{
  "num_hidden_layers": 20,
  "hidden_size": 384,
  "num_attention_heads": 12,
  "num_key_value_heads": 12,
  "head_dim": 32,
  "intermediate_size": 1920,
  "vocab_size": 2048,
  "hidden_act": "tanh_gelu",
  "norm": "rmsnorm",
  "norm_place": "pre",
  "norm_eps": 1e-06,
  "positions": "rope",
  "rope_theta": 500000.0,
  "rope_fraction": 1.0,
  "qk_norm": false,
  "attn_scale": 0.177,
  "bias": "none",
  "tie_word_embeddings": false,
  "parallel_block": false,
  "init": "normal",
  "init_std_qkv": 0.03,
  "init_std_o": 0.0,
  "init_std_up": 0.03,
  "init_std_down": 0.0,
  "optimizer": "muon_variant",
  "learning_rate": 0.00589,
  "lr_mult_down": 1.5,
  "beta1": 0.93,
  "lr_head": 0.00319,
  "max_grad_norm": 1.0,
  "warmup_steps": 200,
  "schedule": "wsd",
  "decay_fraction": 0.561,
  "decay_shape": "linear",
  "final_lr_fraction": 0.0,
  "batch_tokens": 32768,
  "max_seq_len": 1024,
  "doc_mask": false,
  "train_tokens": 415700000,
  "max_steps": 12687,
  "dataset": "wikipedia_en"
}
MLP neurons of a small language model. Each row is named by its layer, matrix (down: output weights) and neuron, and shows model dimensions 96-191. Each number is 128 + 24 x the weight over its row's rms, rounded and kept within 0 to 255. Numbers have three digits each.
Before each neuron's rows, "fires before" lists the tokens most often just after its 100 highest values on Wikipedia text that the model never trained on.

fires before: ",", " |", "\n"
L8.down928:136111128158129149116117168154161114136099144137159134118133128157091150091120169145122077159154119145083143147138154131106108119157182128095124104139116165104148125133107075142170133201108127130153103156133120166136100177099127108124114130067114095133095140124145138159148119141162130135

fires before: "\n", "-", ".", " |", ";"
L8.down986:124125127095113154149158122124134092118122129159075156134134120159144127133123161133142135116155110085106127153164127129098161116145139126121150149138122091156126097079073139123150120158135126148103105142125165169153145137119146122109121140089114109120109095111112157106137192166185111167

fires before: " |", "\n", "ed", "==", "ing", " =="
L5.down1031:129147093193114074134122118035126093121158161119104168177108148105136135116105123122134133106118138117125103154132163148146125117135138112121132110119132120104098068116146127173111142132139105147169151066104145130142131151115118122110098145134107114122152133118140136098119105120094113165

fires before: "\n"
L5.down1032:105158128129127143125124101141151133118151141161087103135131169093123107116151135105111115139155161127139108139110098163124140160131179140098114134072113100140121127072108115137111103177111120162128136131151129151150134136155125145136098106156104134133104132139145133110114122165133144146

fires before: " |", ";", "\n", " 8", " 2", " 0"
L2.down613:128099157125123094108180147130141111149117117117130183113114168139138128161103155111124120115090184096129154156125173129114130102164138157112128165166108120157111151130161141131132150149128122084115134132092119187100159092160163144109133129137169155159107062172114138087120174115084097147

fires before: " |", "\n", " —", "s", ";"
L2.down251:113105125108125129100167069164155172137106107172130160093058158128141102127140184124134142114115134155099149129145166085104118125104168140148153151163120142137101114125114154127118109154123142125149094159186127156142087101144160142137096098132106114150122140173108131137127155114145083138

fires before: " |", "ck"
L5.down198:129135130147145106110151166152113105145098099111144171135099107108184132118111163114135107162112143151081126099108120112118124097171117155149145127110124149118123156140131098126143096125130146132113167078173085119126103149094132160098124126173166137131117140113132116132123118118108121096

fires before: "\n", " and", " of", ",", ")", ";"
L5.down511:106125124208137150104127105071115138155175142155128083101100104092119171124097145142139140126147167142147120155122156121132096142169149110090150114093151123129093158092144142160109136143105170134147129110128104112128139118143159071123124148139115122130105129126142160146115156120145122170

fires before: "\n", " and"
L5.down615:134149137098101120087142135145134085133137124154150170102195144115114110165123118105116115148112133132152137127143105131098145081123125137136151145133123114126177076112108091133124121157144144148107116136094123145184179138166067137124109095169130150134149125101132122076120147096133160114

fires before: "ment", "ction", "tion", "ct", " the", "s"
L5.down318:092123101135147146061127083133124114116140131168136145142143120147108106095069163119122131137132116113137128140135133150151105139140108131126136107141118189136119162133107149130172164127162113139145136130121107150115157101114141132128065146154118126114146138109159172143154146107174142108

fires before: "\n", ")", "ship", "in", "l", " ("
L5.down1014:093154114118161140109167117125130128203112136106121114174149147105119132147153147143140144101120186144112143146099129086117110152150146165108111145136117128142093083161165113086120097086148142153132138149118133113145111110106131137173132142169099110146113181091202124155126100145149149148

fires before: "\n", "-", ","
L8.down650:123130184177122144129156097167131121134103156118144174107130166108085105130136128126151143142132161153131070140108096137125134103101150110087126124119121101114126144119157106119094151135121144159125110145116138118135138164174117127126133113165157069138139158135138104107125162127154119136

fires before: "-", ":", " by", "\n"
L5.down64:094152115133116131149117098117139138145121109154116114146155114134095074150129100135153115166089140085106107119123149090107126119119131104148117149113162089112121152120115113130161134128109144128142119116154156126150127178173150138117142130085102124128134147143122113133118108099134116114

fires before: ".", "ter", "der", "s", "te", " |"
L5.down765:108146113146085127150139114106101109119133150127122114112115169144113116178121092125113134093141133154143140133140148138129085137122140131118144124095130119089100132182157096122104152093095113108127126119149147157133148141128130110147139108166141161110087137119152163123120090115124141107

fires before: "r", "ment", "ed", "s", "ation", "ted"
L5.down683:102181117163074130098159066123139107113081127117132166131143133099100118125124080114151117102148156098137155122145099124130131165127115147104155100168106141118108120140093098126125145131126147138171130149146079142114132128097140100150162124148121122104187167144099130121108155125141122107

fires before: "s", " |", "ic", "er", ":", "y"
L8.down1569:144139115175111125114113099124127142097134123117133137145114139129078129146131149156143061126111125189145181141110154134133137168114126117115132123123143119195099153150146094154146105118170132152137139158154107093117115092080150155103100110143058093139180096133116078102091109104159121118

fires before: "s", "er", "ing", "ar"
L8.down1882:133167111136157142136132138126120125115153145150145143142130138119080099166168116146146128123104103114118111144175094120122122149142129093110134097106107168101141116141124078101118124112151081123096204152121126110134112142128149067138127128098105120150122115174154114160117072143088176121

fires before: "\n"
L8.down926:104152115146126124080125095094119113104085160125106095118104129109085164106116116117107131094141121097141099131111115155161145148108120174134119166115133149091154122136128120144135150119097104133129080135103124134117138126148144133170142078134114143148116106176140106153122126139143160164

fires before: "\n", "ers"
L5.down695:153161087160087125135107120118143164157134164106122075111123155135105138127134160121128193154129127110132127109100098142098143150161130121135124146105120148121144108145109106120139110090144123146100093114166146139124133147167135124171146067102099113146134156128090105089126107123147165117

fires before: "\n", "-"
L8.down1770:130153101120115126087186101099131097108136160156088155129132131138119116135153139140125132141118136116097143127117122121138146111116142112118124092106119112103139112056129115167137145171112130148121114121135140156131150110094147132149135134133083131096129137151139101065172131150175152122

fires before: "\n"
L5.down1428:119129142131151164134148080094153115108104136157096181121163146120094141126146119092139122154152138168142107131126112115161128130111135138116133095108114115118142107076133133140122143115145136119106064160127109111109128109135123087101103143161141167139139147124151104108116154160121123125

fires before: "\n", "|", "-"
L8.down1544:096165143099135134098156120131142089088114117150103172157129133147136135104123118120141106127130150114149172137137080139177154099135159147117125149103127122087141131051128125132157132150149148090125099147113110139163095127160137107157111155136167124142143135115155119109130164104139157095

fires before: "s", "\n", ",", "."
L5.down846:141161115172089119130141112083118082127140109119110142120131163127114152119127141132124177104131130129091099103126091110142129112141166125093139119152136111122123181107139119140164090135176161149140136131153157133162123120133142146135110102131093069087138116147153098109132119082158135108

fires before: "s", "ant", " in", "ed", " of", "\n"
L5.down187:110141107126105145117083093141155109132131129134137130180209119147118099135126082155145087172123134098103141075128129144153161129127102146144151112162151121087169143089113140163118137163095102113130145137137155140158127128150158142142169113168118136115138156130097131102134122135113168107

fires before: " |", "°", ")", "\n", "."
L2.down31:159101143188117133092119102136125123130089103168142111123115150117119083113087089119127138101114148096161126114147173125097149139108188131121149176136160171152112131139151142146095138160132112089163171106116102131145092112082156122162139108161085129117089068102128152148111124129115142151

fires before: "\n"
L8.down79:109153123119105120114154153100131090094126124137089132125149101112122152143141131098112092133124126138137115141079091108136151131103126164133167117097151121130149103100122142176132132108109147120139133132114145132144150132131121137126094083139099131111128124153186118080136124040151131142

fires before: "\n", "old", ")", "ed"
L5.down1584:099154136187126146133120143106116093133177130124120107172153137112135093098140119132208118089156183122118159086146113114150133146154141150110095162106148106166094109113136119118105137154106129105155090126109149121168108113136094167141126152149140117121126069132171101131162134153132120161

fires before: "al", "\n", " |", ":", "ation", " of"
L8.down1477:136168172132097088065155174109142138116108136154130130132120134122178157096121159126155103117098129145103155107117153172167117053103109134135147121134108131108094101101120137155134104136129139119114148109100087092099123123119136106111112088096093136125144112164096065113115102168187147156

fires before: "ed", "al", "te", "s", "ci", "age"
L5.down896:087122152156109131122145093092132115164121134153150093098120142111141099185127112120136186091131133122109144100151127075098074112139097125161126114123161147088174155133151137153142142109128103103137096122134139161186123142116134152157127142123159131149109121133153116122140147127153097162

fires before: "\n", ":", ")", " |"
L8.down1233:142148088088119100102101109112108104135127124140161148127142086109147156111098127101119135169079167169091157158110121140120088159142151112141137168117139164144106118146144142120104113152112104145153137097139142139124150105171128180164111135099118166134106154178164115133142174134155121144

fires before: ",", ".", " of", " and", " were", " |"
L8.down422:099172141113152115115127144129128136148113103151114138134108136143120164091105143132109127163153123170145115123112169136125110112111154170131135108113157111136122161128094106121079144102075201138115129138114143116128098142126187122125142144133106117143121123118176126119122065147092105121

fires before: "\n"
L8.down160:089113132111139116111116125083171083101113123101112137164155135122120143132096111102149123129098114115154122127127134157139171087088159167133164104102106152099150113101095132148102126100134145137098109137116126088150143104109089127111134128158133095094120117100182128109114105134127104118

fires before: "|", "\n", "-"
L8.down1591:143126170172121119124160125133163126124144127130120200105110122102162084159160132131143113135130126119141101140133138113088134105114132091123148131113128143125147137024109128119146134163122171110134105128123134140147097100131119104098146164151142148093137131129161118103153148126080141122

fires before: "-", "W", " ", "N", "T", "\n"
L2.down244:076163135141116125136148084124135128133174106153118130086145084134100124141129116085152102123129140094092115101110116147118074117132133123115137115116130143146142137148131124143136150101112135097150092135128106148132135145143110189127078123137126074122110127140122077075118126123115098137

fires before: "s", "d", "ing", "ence"
L8.down1315:136129135113171182167151099105130125122142134136116100137192116171146169089093170171122157133147121117140139117134169133161181123100117139137154139107117089098143126094139125094122105132127128175121125107095129145129114131147111142132138118131114153109173123112162116160156122103136099091

fires before: "ic", "an", "er", "ence", "s", "end"
L5.down537:143161143139134143126125137069110155105142124125123132097172114118175119151178113109127068137166123125187145086135136163127128169125156141149111076135124115115123129109109090149174105108183128133151149119118168146114137106124155128130134079142124117163172143130141137157113072134178139120

fires before: "\n", "==", " The", "The", "In", "==="
L2.down338:123150144116112141121174065114147129118130118161122165114128104150115154143142101106120106135105126130139109142124097113109131121127137118130111108105149134122160149064122151130112120115132105100108094109165144159121152146138130110108115124144126131134120160118150117124102148125115145147

fires before: "-", "\n", "de", "d", "ed", "s"
L5.down260:111095167188131120120138112127088119150102124145118099103143155167133128119136091105173072138121090123132149100126123111109113105151073145135096121091142139106127138109150117137150123134151122152111146141122130098100101146152118127108145130119103132082129138130123102129117133112128146128

fires before: " of", "h", "u", "d", "in"
L5.down241:127132142197102139164133146118147105155133140152122115138138156116124160139126117125139144149144154167160118117116152116127135140133148101120146146145115167138192133146091133160106136161139097122130140099128147142148159138130122119161132186155155117131129066114135129127158161111118131120

fires before: "\n"
L2.down1256:149153122096093139120159105098144123095129123152111139118111146113112161136163111092145133123151156123120110160152098117168135093128181110106150106115133176107107123094125153148127093118114142088134096104135119177112111137134134136128119108111135107123103158112172127125121153107118139122

fires before: "\n"
L8.down1874:116136171124124163134189164120104117162133118140107145152172149119144128133149111132117118131167159129119100135132147133142136099135141159119106129110129081103105151121133164135141156151129158157138139126119135089105101136155175146166112140109128099162085156130123080143134142096184113097

fires before: "\n"
L8.down94:098140150147124130118152100134142125097138099110119139151113155095096083135155140097103160105126134129113141091106086100114160142111171156143154090128127097167147129122130107136122098140160150133160089136138164123152123136120060091170172134133096114148121132150162112089085153089118115172

fires before: ".", " |", ",", ":"
L8.down1842:156124135137142149132152157151118124105156107131115131157115130154161083081115157121148101126160124158117132099101164105121128100129149137100137122148132110132149145112087155163136145155068120135127138169155100101153109131139070084093120119148090080131116141123147121130135122113107115152

fires before: " ", "\n", " 1", " |", " 0"
L2.down1509:124159131138113093079102134109117098126122149140125173146112137120158134138164164113155117146127162110104108131125187105093168111149119154150135103111115139137126158166101142114095085162118120123089103138080109144160139138123143116162124098144112189095129073155141099152105138141149094109

fires before: "ed", "ment", "ing"
L5.down1367:120116114157132174120112151093136128112115121141123144142176157139111146131166169103125088127096098138113120134140161124140138145102122111110097130092128131098131149104093119127161129131144137137105129119121120079094118144174114111115094131096133148108167150130136150158142133103140122105

fires before: "\n", "ry", "s", "S", "d", "er"
L5.down71:144106129144072133114119128083154135152095130105117165145128137128106096157108121102109080125111157138108141093131154127124120175134120123162126136116125143149118145119112128153093109169135093164127101122163125118135148136132185104083123124129105140114072091115126156122138109090151131134